MLP neurons of a small language model. Each row is named by its layer, matrix (gate and up: input weights) and neuron, and shows model dimensions 16-143. Each number is 128 + 24 x the weight over its row's rms, rounded and kept within 0 to 255. Numbers have three digits each. A neuron's up and down rows have the sign that makes its largest values positive.
A block is one neuron, or neurons of one layer that tend to fire together. Before each block is what it responds to, as a language model described it from the Wikipedia text at the highest values.

Biography action verbs. Main verbs of movement, career or activity in biographical and plot narration, usually followed by a preposition, e.g. returned to, moved to, performing with, began to.
L6.gate102:163158159046105136103136132149125114130138124194162142107124063135088124074106136096087098138114149193113139173118120126123170072159150115135132159111128142112146083120159087112095128106131135120122176118103159119137128130131184125142151096160154117130097079148141132121087158162111146133177128096144111107142124139139111154135086144141113119110133131145118130129156107134117123146161
L6.up102:132131154139143134169141137152133098127100139095132120132151133139132133112124120110131096103147145082119119111177141174090136143147076136162128131121149129158191137141129123141120101134141151108164093106185156139147126072140129175159124142120147128155140150108122108101152153098129103108079128125099121095062139128122077099177147127109100120105101115133161165131116151155157110105066
L6.gate143:142125116128103126132096185086080121119152155128092070125142143149106140108142120178121150171137128143074122091185119122115118135130102184106136124155190133156108191148131131111079137112097093130142122152090139146138113140117121105121132148099120108092111105149123152121138144114103126149140116139167131127113127076136160115163106131138151193124145130140171117159160100132112129132119
L6.up143:095159137113122173107109159094122152128090139163127160122143132165132138140111135137087153144136093103109144111101103109146123083103142164134156105122120097160166138124162116133111106087086142106104181092130121127118105162109113136086166146175102149154115127132146164110125151125143091112129156147147094138157136111139134157123167152151123077090197136136122080123115132132134139094133
L6.gate163:137112131136111120127100114119158129162121135141124134160120149100107145102138136143124130133084112160147151094139140145129133094166162129090092131163127214153152102148097109108110095139108105135154126112133151158104145155071102117077126112111141148162110110117120146170168140140136161163138146102090144108104128141083130094170135090140155137128125126149130148100154113149107105130152
L6.up163:151141104162114104114148121140139118121119144143148129188143119138153116090148173119128131140105146151135128152116119118094133115152111139130161137093106143145170123118107145139166166121148143117145140139131167154182128171110144117142163135148106096118095086114108117160132132151114180137112177119131163127107132115122092193158129126140102114099138131107128162115144121146088091102129
L6.gate205:088108125090138115140118122127095176170093128139126127090108115122119154156123102155135154141160137147139166119126164129106120089108097137100164145161173144149129121146126143087131129147097146147122125117111123135111122127111153099137149115134143183162114093122115097142152170104117168128095131128112161151120154156113119112178159145117109142120170145091217144154132117140146115150153
L6.up205:137100137072131094126131163118137141132170156111116122129111121138138152130139109168109108149153160107101150139137133143111119118088115147148148101175160113067139115159178096121143135144112165130107156104085089148137141120102143168168162144138118136114160135115110100101143179106131122141115118118157133106120127137126138119087101123085140145110167137113143118102165092164130135121112
L6.gate283:123129136127081087072123144132141097133117134125136133102121136120156122156131099184139095155145093154119135093142124108087080117143103093143181117140154077123112151162143148077133096120152111069136156147100076095122107121150106133114141132124123154124149124075122127103126154119134093127162092166152123077141137132121089112120135189123094137100146101137125131109136122117117125132139
L6.up283:117146134112099095184132115133151084197116129106115132138132109124102172113160138157097097164136137175117137096095152104129118120131155166113143143145151112091104130148177119124135107166159073133123158093109144141139114124141134173112159146088160150112156118152131140056126126118148131085167118136155106154139135162134142129119099116117122134128141129110178113144134155129100132124153
L6.gate362:099140144100121131146118100141101132128138133134116168172164093162114142116153106121134105090110143114155142095175134099140140099193142124116123132121115182106165159141122062143103127092143125087137168157141112095129119118141169117165156171119124132100139094149114104076136139143107149095146139140111133152125125150161122115106147137147122133133121102128149078129158124119137129110147
L6.up362:123155150110134112123136080165133110102095155128117127127124106123092128145110148115115134114100135128127144094184107146120134090135113168109156120074162152124142108114149124135091152075152114110138158119108135106146107108115156080145204152067119156115073139143095123086144145158124168136149114167103102132141149130149132118126160193128119134118125114143146067113121152150121114090125
L6.gate433:164126148134093116099123124087110131124112123119120139136123138096145079073122111152109155125153111140123166107114153158094083150159104155150103149087126116145118140109142048099078164184105131145095096155144127100167157147110144126111089096133117113112134139113106100130121155147124111121100171117128163101114098114146130085110137120121122162138097138149126128103180122125150142156139
L6.up433:105154082099184146146149081111123145087125119121141091123102139154122126103116128131143185109146073126116158143073142135148082130149118179120088197101163129152107117108151126110083098097105116139114104117104159077153155115117165118128174162129122102133111136130170112096145107106143121119090134152161117114131127078089137118146160160126117140117140122089153129082142145134120153120131
L6.gate513:118127105107137078066118146135118083116172100077131128134137157141127112130127117130159097125115136131141144095161108105111108110156149148141119132139148123097094126131101122109114117087140130137170124198074140159113150139096175149128137125142159107153119118135125133135163155138113103069167121113170134114098170075111138095111132157136122119132169148089118097084156110147113132129137
L6.up513:090170134108142130112160126128128113074126151115154131106130132128092125147071106080161099135121160130126154084173139127098114114189089131147115114140168103131089151098100130088149110108143140121140115151106168132109152096131170124155125134164192128107105142181120128122152140102135125112171144150149128142105182088139135121092107174131111139145127101128137103144092118122112061154114

Degree modifiers before adjectives. Intensifying or degree adverbs and modifiers placed before an adjective or quantity, such as very, quite, widely, most, narrow, and -ably/-ily endings, in descriptive prose.
L13.gate42:130146133110097108138129159158170092102134129126129201137167133134117126118127132102161092161148167115152106178143124096160121146138136178100105087128138128129089149122093113101133105070105156087148107102143139150124128121072127146109136177157144125157116121180100152107111128118161120134129127086096135147116127126130144121093169142123124092134139104142098096128124118173139129111117
L13.up42:113123148146131136188121145143130134129159148120121109104156153124101157125112124139138100142121133097141170131127130127160135158111122174056133106120084125118117132126139156104106161148123124141142141140099102137164068106105118095102146108130147144151088112109100102141093111105160098081094146108126088169126141166110083115154188131154102134119192119117077144152166169120128142138146
L13.gate210:111104130160095097157145093128137136155081101128145128188121131120144114100178143142128172148151121099145111151123141103135089137148128120158130116158118149143151127149100149082082109141120089091093123131146124155151141157134138110123067139135138145131125107136094159142123128131127168105169150134114107100168092097138137089122111161083135147166149137114124147148170132143094152140095
L13.up210:105177136118168124151170131146126141136112152138113126111107110129087132131096144123055122135132098114100142095161151106138162126093184150107134116158134140118143138161091140093142147137151133145151102125119088104136106105146161132112107122115104132120102089136128176164122137110143094113112156172168141157122124133133118166117122180142177100110174163138164118130127151089124154119094
L13.gate274:128108151105126106157154093157146112099122150128111118080160094144132116118091191142127123138137172087141098099155129129123102136118116121104110099118164146161070121160169173096106110111151116141138069145162111119155135084148126113141159130108127151127087124117166120150101115139133125131106130117126074088097143158163097135128107131133102140082131109096143112141148128114140105148133
L13.up274:134109120135119128168140139108159096125150157136100135132121109100128165100139108122139136123127086103134142133127122119120125135126127128124087077125109117137088141172169101063118141152142093164127123144171102118148099125109117140099117101125125139154085106144110069124112117106138103115090145148068098118098129155103110152108129102182140135147171123128125160133118110133118133134148
L13.gate349:161126108135094096135141141091137120107099135096172179116135096114119114095119116146103096128127136129122136133159168128198101142153158106134113155140137135134134110132130148111167082116121107097118123132135100154153167145147119159116127128106090082132134082110120124156112166106128129087105122142124133155145109150109166123123137152133126182148131137101115127105135099138062127148133
L13.up349:131122100124115155133145103142142123151084150113127087105156153128111110096094140111133120146140111131162153150142148093145116108148131160130129111113146132136094115076096156169137159134133135114138126119123147137174160119137099131152125115172105128136146114150142133122195153149114111113133162142119146126148117119114173138141121178125124111140102172099127096138129145110128155125114
L13.gate380:098136135145140112114112162112120085131140142123116107134120140129143093145183120149154102127133150159112128102143159140133076079129172140122128114177138165130158179142128137113072146137088142098114100095151103120119152103120144138143125129127123123158136133124090142158109147135106135144127075094139141122102163133150148152134190113132135105147074155140111120126133124152126189119129
L13.up380:131150126112128112122138142153114124123120147094108097192102118095099148145141134158142104126157152163113085118170159127090061106178191077127150143133082165122149164146134128100130102188120096106108165127124113130093131138144120121124133130102146114156172124130098096147068159127110165095119109147179108145149136130152136127219181145089138127124114116140101111158170122123094146116120
L13.gate387:145142070155122101117152140157122084105098145101115130156108154127131154134162103159132127135127139148124126148132115154113105098168144164122091120124112174169099130143163150119110137128087083107109079141133145108140178141139081129102161130149094127152111120142082131125104127080114137133104135092109163124137179142153141117128133141115149144186122129115088150102152140121115162092132
L13.up387:081128121091135125142156086093163151100110118101166151136099111096115151143140161133146121111092099095112148100132136101134149127084102093121127126137091097157123080137099138103124103096152120136147095157120108120149167128110177157133154139163119104153118080119131118076087175136138164110116133114086124157134132107118182135081147160057116149145099127072111082104131133156143160105125
L13.gate420:102099141106178122104150144127138128127133119136113125134117133148160134145155127143137118170153124088057145123117145072152122134107104146114116103161064142127072154099085150148135133157134175104074097108131122117080172113126150110167139149118140153110138117153151156115100159150132129135144135153141160086116105128161157123108120109131106155176136137107099136149087124093136115129081
L13.up420:100155123145107108116115142078126136136082119122124075133144128112149093130138119142112140098177107149123123104158135120131132165150159071121122113116098141147120147127121108128146133132115113088101147106095188121158121141116134125168087118123112131152149125135131137136109167146079122104126095115147151141182130104138153119120148129137170122162129131088110092108156089123144156130150
L13.gate530:132145149164135153107118137123077131144147132106094080090095173128112125127137139119135119092123160099101137122128141124120123147125133112128138112085141163109130132129123130125123142137162134122121148176164129104113116103151118096126113134120140136157177135142150168147129137100118125136101124122131147122145143145135107144166172122129152173117114177086060098102141132122096155108071
L13.up530:149138124140115104142111139160120147150088156116121117120133142123168117107109102096106097138153157121109178152132129157157125104136158151173119153111113097142100164115138164147097144132080086155162132132150143141131141102131098152132132143159109100157113134149123155131122097134135153086091107096141142125123133121185147126087128151102143131157147164154110113114093094125118136147114

Predicate adjectives and participles. Completion of a predicate adjective or past participle, often its final word piece, after was/is/a/most/highly, as in highly regarded, curiously sculptured, most valuable; also possessive 's.
L12.gate140:140136115126109101133163156164106115170207132130067124147093150146115190112141106181110117135162132099116106122143137148151156094148155152165115131119136117128129197126130125081071140159130102144113086159131136136132139119085117105143128122142117144163110131123176162146133073145126102111102140073112144090108126086118082142159131144089138133149158139100105149122107107146156159147074
L12.up140:069152070136122095122172125143132152150084147129130131171089168131125110133150146132093111138124116125092102117142116122157149096114166128120109128137129121145138112098141134147149115096131169137108085110115124122148172125199146161092109144173093180166084118135140148144161139122097144124129123114127115151097111113164120120125110156120107101158136140140126118108104118135141131131079

"the" after in/at/on. The word "the" right after a preposition, especially sentence-opening In or On, starting a time or place phrase like In the summer of 1944; weaker on is/are/as and colons.
L12.gate359:146146127112112131135140139129095152097129128144077133104151130139118092126127125147160103126111097122134106149098088145079158140137096135117149111130129137162130157103112105107144078117145151171122094164150135123103153155145144149125109081161132104126107123088166136158144141143114171114134122121128132107094138128089151113110073112114106116066054116091108141099150146146127117104106
L12.up359:156130151158177114113117134089119133074138155151129121093146135139130132173135121111169115109082146161147122099170127128128136102115080125111144109150159122131124130109099124135115117094123125117154161078117060117114094079105101103078163111152167129116093103146118106105152101087154100151119142160112084104118123142119116103121192148113129128154110102157167155133140110103116136135115

Capitalized name-initial fragments. Opening capital-letter word piece of a proper name, usually a surname after a first name, such as B in Bland, S in Sullivan, Sch in Schroth.
L6.gate17:134093130122154120128160147119125093107159086122165110142136100078130158079155131120132090161175123148130174145087116108199162172122138100081138145142093154101137136156170103148117129159139151169106125146121085138127123110127158130131095116147093123127123101147129108131162081121094115100105196147154095131152111142116113120066113156146153138085083149143126154123094145097139148169102
L6.up17:096106129139117159116153087188109193095139178123124099128147131131108177121096184092090165152127089123147112119148140134183128120129176112124162102154135103157131164101133143138137145128127140124103145121103150162138135115133092107124178108148113101171134156097169117143118144135134131155127094140148166142114114127140155125156126139167125141153160134122107176126141130091119171146110
L6.gate23:147116124169100133139128159107127086135116094116162102144115086153150168159147125111122094122166131146096130125113132141134095094113139098147098130097074101080099143143101150131149140186093151133112131117111111177109139094137118102119123148114144112122135122117115131158126125126125121116180083118129121074127139181107116159145108122152147128083135112115134140148117099132106108113167
L6.up23:143139112130087144140112140122124148136123131141167151155094125158103139160120132103167114101150166136101096138109152176101120107098145094135102146104142130086159139166131166128164137107124164128136168080148130153137135120098123088120115169096135071136134111129160140152143141140119082143171117135144124179077131116122132159137152152130125141170096100076132168135120116135147126144134
L6.gate116:122128148178147140116099121082121083131170160108105139143138134100111138112132174137114141155162131111170155189110113143159126109137158112138141158124149149127112167111169086118102154152114127127156162103134121182130122134116143148136148103132163091113147185105140084124097128192167152156142119134096139114110134129123179165131098140106109165173097166100095139128120141168151103127128
L6.up116:074097097123095182113131127108171136200134128069113163102137120145134163067140131153131153134150126126131119139090136118166165116121146126123121114098150106148164147118125102120129143118137139136083122148130157151160089146109166125139133159125062172136111130088113154149121130135119066167094197145155115134119118126089170105153127115081146108127148133148113122130147125114139100171130
L6.gate148:122114153136098176116145092093155116158171099155150123140116172156144140144130138140125162149108120103108155099110121133149168101147130100113109143139092154121147133148140134134180118117141138124134128127141099176131092129101110111107137098113117145161172148066167136153161113146139125147124135123094114134111093169094123139100142105127095138090091164095114115124114134089137071201166
L6.up148:120122118139150095186101187091154158110127146138094131160117137134113177131125118113129169131142106131123104144144127135130110125118133142181141150150170132114156109146110157134096130124159164103127108096152125177101123109121111125128175121094126172113128126093138145141121118161153123120105104118112152137109122093162101105133091130160113124131118091151138120115126119144142110118116
L6.gate210:116093118145145129106125106136163096131163131141166131150131130134152151096177169135117131148171065109122115122105129139178128094113115091172142114136114144143070114155144123107116105117127097108118162097121121153163105159129144090087128116127101141147100121139132115145117127160109128164127165142109131174114087188135180131160146102146116143107189110116166109130159134121099099142123
L6.up210:170101133112132127165122168101118178144131098130137125137126120130141190145127115135106119090157108102136115113122140126140158137134116139188120145134085086176119125131160092093114115143107135148144153134129068144089082144127113137096123084102136153072134135081091145115170160132123106106130143159133066165107177093133141148123132106136146152104148105158117092090099108112131140116100
L6.gate313:117109083183153145162132118151180137100136141150090143109094144125130113127108143120156139155148098144140146111127105115129146076125132132133116138132114130122121159116134171117115086071150168131129155116097123133111138138114128122136135133123121142141098135182083148091172091114100120141119170101119140129106119092166162114082125157134136113146172140155175136169087140087166159141154
L6.up313:118109113138149163150151091168126177136092111125140100125146116166124084151109096186111159143155131130162127119102135098175129133154172154138117120121113130134164168133080135153136148103136124135087135126121143145124111126080133151127125125101089132116165137153157111170126137153128145069130146107144159113146139116146093110215106110126130128104147090148102099116131128129141150144130
L6.gate462:149104088122105156145103132131103124145125079102120129162119118122115148104112162114115139098109166163124140127081114146124131165139178110129129098110156137101089152117129143126154134133150126124157145105084109103117171099179141116106137098128140158160159144151176075121158113180116133142117152118117140078095111152082139120140119170143155151104123139113154121146138095126147106123165
L6.up462:148138113165147159098138079113117099147134146142119089132124163117129126123116107145133137132119132148135186146106110126127172139123170078113116155092096127145129138142155148175137136098116112129136084078132165119105119122141112146111101141094089140109121137113153130084128113116134088115109163166080162110117150158104171119116099104153123131165115123154156145156143169148155093182119
L6.gate525:087137103138093128076101098125166118118104125094105134114151131125172121164132117152114121144122129085155137155152111152093157094120119083145127179147147080117149147139112132109106121132137148135118111163109113130137051172105136122101101119122125144120126118099137123162161100147117145130116102109130108131130134124109152098165114163122114137073143154127117103151108128190169111119148
L6.up525:116170135123130147143086115131114121143170128117099135122122102132133159088114097090138169128133131102129114147139151135130121134180109141175123192142148070127160120110116123130115135107157160143127137181177123175130138111144116117136089139150107114080134105122131126114090095139137090152097142123101105129132130178139128095074160149145108121093095143092111112115123159119132114082162

Predicate after copula; title starts. Past participles or adjectives right after was, is, were, be (e.g. confirmed, replaced, frustrated), plus opening words of titles in lists, such as The.
L13.gate11:126140107147149124179136153100108156172123111081110087126126142160117142113141118174105110105150166124146115087127132136154137125131130162073133131117115099100110139163101127140097164138139144110126127130123147120102124135114130091111083150153066131128121145129140104136113138125075112111099089078093120129094142126142120101136131134119149130119195136173116166132142103175149180161143
L13.up11:089146128174098120139147117121130141096083175141153067072106155124118121138100130192116127131091129143127161097120085198142120096151117133132150113101138115149131160132119122160136137128134147112140124136117143128133105099128165104070135135124069137133106149133147120146134127107086107149133101152138166146116135113114097140148142157103094163134165140141167089145153124094116138126105
L13.gate261:124111119154097090120130196092113148126133129149088107146112130127150121114133107125121114155120121132142111139159168098100168111169151143131129092093111092107099143128091120100095127144134140148150086103130135125147153131115141136102078110143101147124148106143138151134099125095124176111103087109099167113151126133133097123138101114129140137179151086103133132113160101140136150112112
L13.up261:109124148129112110189144137137117147159125144147117069104122147118088136141120112150114117149187089093113118100145175132170111138136167152118146085107120099124099138125151135101091148168143128113126164102109123106149079108132091084120081111154101116131101155107130159164147118111145140142113099123119121152138124141143085108161156133124120142150194176135101179139153124117128154153126
L13.gate353:101121135073160130155093116124107163149114122146141125145129125176152127107166175182121108112135152139114149114123138096126115097135132106133155129111127118121117130114117112101113095092143160134103129096133125145126145168100118141135124132133142131133141105114169127131112140151133152116078151130097128169150101127128106122139108147107163149170155134107142140108159090127166153140130
L13.up353:102094117139173114166161097145146169140181108124094162134168118150159093100158130091134124149130087096104136113129154083167128093127111134122113096150107125108065155113138178081092131110124190136125089121114140151043152138128129175123144120133147165144124123125146105135144188153129137114094149114180130136105160116154113138135109146111172131107147147098078135126152172111157109086110
L13.gate358:107110148169077140144104109129140070121113133127111099121138116108117140140133114137112107162132138105064147141159096165094145127125118144104148133132156127146082072128067144114132115145107137131090122154142159157149152101110138142148140124179121134104111120160131159180107119120115143087165127143112122097136152118120139117104176117139104140099130146081090086148181142135119154120089
L13.up358:096141140139170141155162100116112113134122122177142169117202160119132137124140132129117158117110114098156111128104130136111145108160104153110150136166139099128122133135147124083143106158163148144134121106134141117108112127145097113135125135163130140138143121093160171117156133132155128178133118157142110081134115136117103106139134152105116114078157161149112156125139161093085127160123
L13.gate382:138112158130150094211140169137115151160177133126117143127061169118120164128167138170121143171125120083141094087109125109126134090121119145082125150110115173143072135114134161085142129133140124130148098150130138139096110094180159111139110063132146103149104148176135101130166111134155135118120125100133127136121141140126092103121059102136136145126160137155142145111123112104168124148142
L13.up382:094135151149160081157152162125109136101114143102146142113138151139104181143126152147127135104122093167167146136137125113149163080103131118094171114095136181151123071127142110101119110147126154131134111171113110100105173112111177148165153133097127138156125132133145137150153100143135144092144121143142104123114117125102134113140118124135131135166168154126153094096128141130142109117105
L13.gate408:109098133124161102110147144129097114155137109096124133089129128147123092099142141123125116145121185140136090111134147121129115095139162124112106166153102138144090152105141072106083151164098161133126128150108162148092147087182179098125097113143132133131180074160112130160138156152092089137130099121143161135139118122159114129118089107117152149151126141136134110136102077121128141162135
L13.up408:100123186111169134153135131103142107153138086106104139113135120153143102153146114165107116160147143118131127121122120133182158138092136136134151097104091152150130164130082144098136115111187132079127133137070147137108134126127112134194104078148150144148159110083134137147116138124141091100135102124084113152115082144133110140128098137131113132091160133144166135113141151092139115118100
L13.gate624:114131161159087094137158127139113085132136150144133095118116142103092156105098137141129141113106110112140152128177149125142107160106158144090128063099113152113111160105119144129093070119152107098127113122111129141156111077135147154100150135136110108151114106134118106145122094101150184127115128161117121118099128149095076112139137153076121157107140141079075115165091111128146096148137
L13.up624:116131124133160105175143104117123159116125126131129147113157136128090129126127105146123068105144120118122145100130123151121113136122133179089130126110089151094100106156112103120137118205145120160132115204109142149133090099085158139120106107146093112150119104082154095150182111123160130159115147139125154141131128170150088104148118133121135171089167175116097123127129111118088136146144
L13.gate632:129143111143104135175118134140110119138120121136166158123139131088133203141114128100117120131134130154098088146163144089158103150071138075135112098133083127124135127127116104087129123178092138084128123102166148129147137098143101136100128138146121099105128124117144139144115145126133101145166155098118172123144159137148133119129112106080112127097109129129123098159112095117162124167137
L13.up632:121130126134125085086173164075115160132175117105144133144077141117182146134153121126158137070101105120110147123122102150133169113130101130138137146162141178143117166114175094150131137093104129096126121128096141166121094128101132133087109127135114142110159119137141168152114147104133118115090122137136132079120099106164127155096142126129158126152158117144128132110082096109124139159135

Adverbs and institutional nouns. Adverbs and -ly suffixes mid-sentence in narrative or descriptive prose (too, again, allegedly, unusually), plus nouns like public and government after the.
L6.gate0:100163168131094124126118125111151148187126143184121119124130125142099133095170134119098125103172110125097099133139158127135137138146115125140149155141127158150112161084164084141128132111071118101109131144155139077159106191128130125153131123121091135121129131156115125115142148122145134111136150170138118154151118076144143172144152129124132119174179119130124091096144180153105122118126
L6.up0:128088144142155139121152117161167133154122134145138068091134116141122147116121115133129121146123109104185128135143146137135134106131110089092128117127125104134092152128125127103189146137151135055135155113091117104116116094162174070125086067107123132123121132139154150145117116091114105109120133089140129111144107179109127106135139127150149147118151149142104104121131110147124105121131
L6.gate7:113098145057133126125187132130161101129126117145162130117118130086112136124122120124089136149165097111143172130102093140124162137094101106141110178152121125134106120164094094143167074102100116126100120135116116148113070116109112113114151104124055129121125067140148157139120153087132134109155130103144148091148154164154163111149101111132167142092125138142083107102151146127129135160122
L6.up7:077110175097113128133145184125139117147089140153113147122192079108112117154161157136133127119169114104168144110112122108102116102151126130121095121110113119121116111156097079152124156102083089085115147093157174149134127109126096132151127134132114123141127144097144124174135106109147154102090133142147114113110102170134139132149096114144177146096104066156127144126111093094120145098129
L6.gate35:127099147149122098141113135101188111146159154096111114133141136121132107118135134118086105159120113104123171154157150086122050139123127140129137128149126134101165123142130116157136128127115096106118146074160136160161111086134126134146181110130158130108100114127102118142148100108138161130114142095127185144112145128138142173128103120127118128127162165144142105091146124141115083095137
L6.up35:093140132123097112183096108102149125169146120139084072109144116177139092128129170148131118164148131143124125104105151106124128133099177175103121132117101115145128116174170176095106100159119128112145098142181188148154094105129115139149137125128168133180128117114106094169170109131112122137114149139163113133094079109138147116105127136152104130099119137156127116077162171149149119108110
L6.gate101:103156135127123136144135126177115174081092168152147124098116126191089140135109137127141160147125102115099118155145121166109097126119117084164121131134133153156116155088175129177142118081129133143146174139135149129140116151120112114129162079100121130144097090173116155118141108153143115141110170166122138158157122121139104132124200117153118150150139137102155087140114162149191119154123
L6.up101:124132144128091090115143121143111132134156110172122103141125136128137139132130169119136129157126110092136126096114136112178103113101108142119112138113088133125142122136134127126107112124144111125115153152160128162185137100123170110118134118162118115111086134139115135182123166117151138090087101118190102137149142095132110131103118161145102143145119199155109140113131161118113120153132
L6.gate130:120107152149107144133090105142133098132133134129128149138127145149093129061126127106109112175101128163164149119153147115147130101153132101100139127114132194137109164124130096099093105111090128122137173146105129156114093113130172118131130112124125077149121088136144140164073106131137160131101121146139140146121114144142136080095141173157119135108136069109133123128115152123137157115126
L6.up130:084131166149117093090164129120138114151148112156120111146125123117122161120117153126150123116122130137102142130132103138135143098159134086095141126153126124133093113124079115060101155142153132112093126095127147100164138115126109113116093113145175131114172135115148106139134169112078068150151139167161119132141124098116108085163128115068125101129103151157078111086110109142092144147138
L6.gate229:099121078148145143140146134150119122134135126184117131126074123137130154097118144147161203124098109129092154134141106134132105186176167117107121142115152127149149164080133123127130122143115184138103136096129085132146125158126134134116147124103159094134119145137140126140160127101114112155109146144117146150131111156096084134155128099115105133110133084125118122105119160143118137140129
L6.up229:139103126103134128090142158117108094089133110087148084117149162120127139124105174146168113145081143186112144134142120121120168117133117074104164116141122134151115167126108095113191158143138160130158146136104099120142112082120149148125174122163104074105120113126142131157148139144166131131170091139140154132163114134099132122118119140145109138123114127113137141135118132129124171149088
L6.gate243:137120150117067111112119163122108105153127098146110169155092115153113147106134133133134112133116142093151111129114124151187103130140147115095107157109101154139142119146068155111146080114130143127117129092117145182144130115146167139108116139170094114102160141138132119167116155146109172110155096081130179139112160162077146146145151158132095102113158130145124085151167122169107121085147
L6.up243:099137142085118122118131121117138103122111129108110154120121131114114135117115134074173142138125149123134146127069109129119094138165150164096116112130085126171121147108099178140115091091135145095107098081151163173136084108119131167106122139155098055155100143115135121108162095148169092079097172117095130140097095145131092146155144164098122140131164088136133115178078129182102127137124
L6.gate615:131110125118113127097127102117109099130159110140132098135099126111127160084136137176104135180124174098112100117163107096141175136122150133076121121101119134143119096177112133121123114129112122135125140118112059171139087116154164150100138127155119076100129136159101149179150154095120147149106124105133180101114142144095149148151151138121110143141131130132122127117154101136128128159131
L6.up615:087143148101066171147107091116124126128128090155141126139109096114097133114094136157109159153085157111110096127182127134144155124128167082116147099089115166145117098139105181123134089153162114127131150120073064107133121123137127116124138122151105115144125114153160152137100128116113121142155125135140171125130136144130111172112140139110134130108141118124114120157105161129136153167128

Adverbs after linking verbs. Adverbs and modifiers right after "was/is/were/has been" or a comma, before a participle or complement, e.g. originally, officially, not, widely, readily.
L12.gate15:152146125090089140175103129146125147176114120123134163160143129099098161106130132093095114127166123080120159141122136107147110120125185156089119126102118104141106130100132147079095139145127080161132131092130121139158154125128108112122127128177116094144127111108139150113147108139195179098133082127102091139081121108131125050151144151178111130131191149122100135149137127153164144136130
L12.up15:109146146102129086164136154126121108167128148163162125122155127102115157110106123095106102115129126115150166173062099164104135142133157149106130127125107121136112105149116171108128090114120091116109095117175121146186102094162122078093133130122078129140107137152092139153160099129155122115133106123123139172073098120110105108178134164113136129118110111145123128161117155103135122153137

Surname initials; temporal "the". First capital-letter piece of a surname after a given name (B in Banderas, Bibescu), and "the" after in/at/under in time phrases (in the 19th century, at the time).
L13.gate171:169137122128098158163091131116104131096070112091133169143176129152092126133118160152142104163120127131131104106158141139145117175105083137142091096136121138118159151134145128133134119148154125106117100116112081134159121166135115141098155104151120101167123153132121127101090134091095114139125079128112135130127148148112137105130084131096131123121114154082105108123170105103168162086163
L13.up171:102127122139128162156146122094154138113105096119125140160156152138175111114075137148138121098110115171140116117131110103133164116121141116158125175114147130147179161114118123136132113080130129163148143160104055150118121147148147140074128177150133119136179141124141142073066153098136168084120150140094130168117142134110146124168123099112153118143064131089119136128165099118196159143153
L13.gate209:153125095141161133143149148098166108142166083115156133121102147125143151145130115134128133127129112154131114144100164127117152116116157124136101150097126132103119133157148143126113151141091109111167125155117127073163111109153134128129134120130085126140118093114074112100124141113125132123076124105124155139142162135115127095153098129139150103142099122149081145111115117131114123100145
L13.up209:146154150118155141123113086111157127068110117171129142084094102157132076152193131142161082149130127147123163117113146094120128134165117140121129143143137090116125156144123150177155161084120188116140131138126104128131130110127137106097096140125139118129119140107111111120169139094125082119142125109116142108148185116138145132132133136124130149104130093075123099162134120147112125177105
L13.gate398:131148109116105118139137166101167138095141119118118154105128099130114128109149099123111142105127113127093119109153160118142185108181156132127115129128087134106158142126115089107101140117115138141137036130155123172131133131108142184078135108155109095125124088139147152122101106092131134088112151157145119130145140105075129086130096103124147110104119097105124133114119169132136134083126
L13.up398:128159078115135139159164156111163125103089112128136116151141096110083127103127157158143101125121117099122138130103114131151110131128143085078156094104148124121150069137102152129141099150180140124128142079136115150118124123099093167093144127125111167155102107144098123139130102184072107125137119145127123134143080164085133123149152167151105129106160124120142128115115133143129125135120
L13.gate449:147103120135142101128130112151137096148129138129126128178114107149096088122111076130152121159139138160157103161156113140105134139162116168143143130143145132073131111147090144105116093096130084148154135142145132147168117133092169175156102117139178118138130104131125150097112122110139137087081123133081118089118124090130106098133124164101133131126128122168126147122143147130118146148152
L13.up449:140099105163129102119123053128119102169115131127117104176096122146133108118128102141155124134130127151161083082147094124149140135160123150158136138133127144100127112127103171107131132132111127144149129128095143108138120132085131144160110093125160112175165117095150133127088114117123129066069141100083121101103146150095092105138113136111130168128094113169116152119119151138110118128155
L13.gate478:119109130117127136127128115113129107120090109107115141124143094164112116084150162105169060093127117105141114109149080106157115119103147112127165174177149113153152124131100115133113115139161111128131126150142095155135147146119166142130084122167119130150118103083122092121159133133122159092142110129073136157100101122109099141124098148146102135155120124162166111139130156173152153134137
L13.up478:131136134177140157125115162078117112117162120113087158155103103136120079130141137066153097084083105108149113112108117126112144098140154157158142136130092163144153119113119131139144121110141152129148122099143088146130125171113127124108112116170139162150122109120171110090104135143165147086142104096120135089114115101155183119110082132127094108123090125143141134137115178157170141135116
L13.gate493:184135148101167144115111147126110132115163099147148174105147160109121109126100142142129103073135139139129115138124109104135156140092105115178132102180122131154094092106147114081070134108142161105199118140116126105099154143161116118141137140132140113091166146121106163132148177113138138169097100114158150113103159136158163104135093149183124150121125160119143100128138075120167114079096
L13.up493:149139119148130128093106173114148111114101134158137141111159105091100108117127112117169134152118138155151111141155152165132152098156171072163147122102079150155125115089143118109115135144125135108084149091107126119099140126092116156126125124111131176119067086106138117075138148098130138109153113123081109089098095116128124093129125152142121164116153097087121130120098154170112122123132
L13.gate585:135133125114145166112125115105158121121140103074110142104145106127153098141133115135140112096109122180123085089145150157126116108099149191142111127136156156108146110153085115114131138109171153127106117093117094153160122159082130153123168116142122130138148120142119167118141143106127134123125133083144179113095134160135168130116115124152149138125151086093105143124113096141102146182131
L13.up585:159105090156119109102109140099123118144159146115115111151123131117140108105133150122138098124104112087117126147118135091106147146193135108095146109128133106165129114139152110140130113143154124161125115138121121160117192115130162091114105116161143161122117129143132078117111114153092115080121107107116132101135123121044119162119109147094120162135137119074104168102127142123125103117127
L13.gate621:125138114142138142096111146131141177106151104133098161106114095149127130145138140115144112125116135132146132102158134096132138161117187116123105105198113156137109139110142085121122135154105150084154142118137109133103131120142117149120091095151153116151130150124079117090132137145111158118155090103149110069138132160127113136104101131181114146111094127122129124166091118133143124168106
L13.up621:108118147135097156106119089072163126069103144147111157115084114131151126111134127183119095135117158159130151095155123180118133133150133134141193110100104143130144100137123126149154091107152162122111156107118124124153143125126163128114147094167136136163108120130086128141134107091148144063130107143105099152103148104108151143135174165127141144117175108116162128138105127105111169105129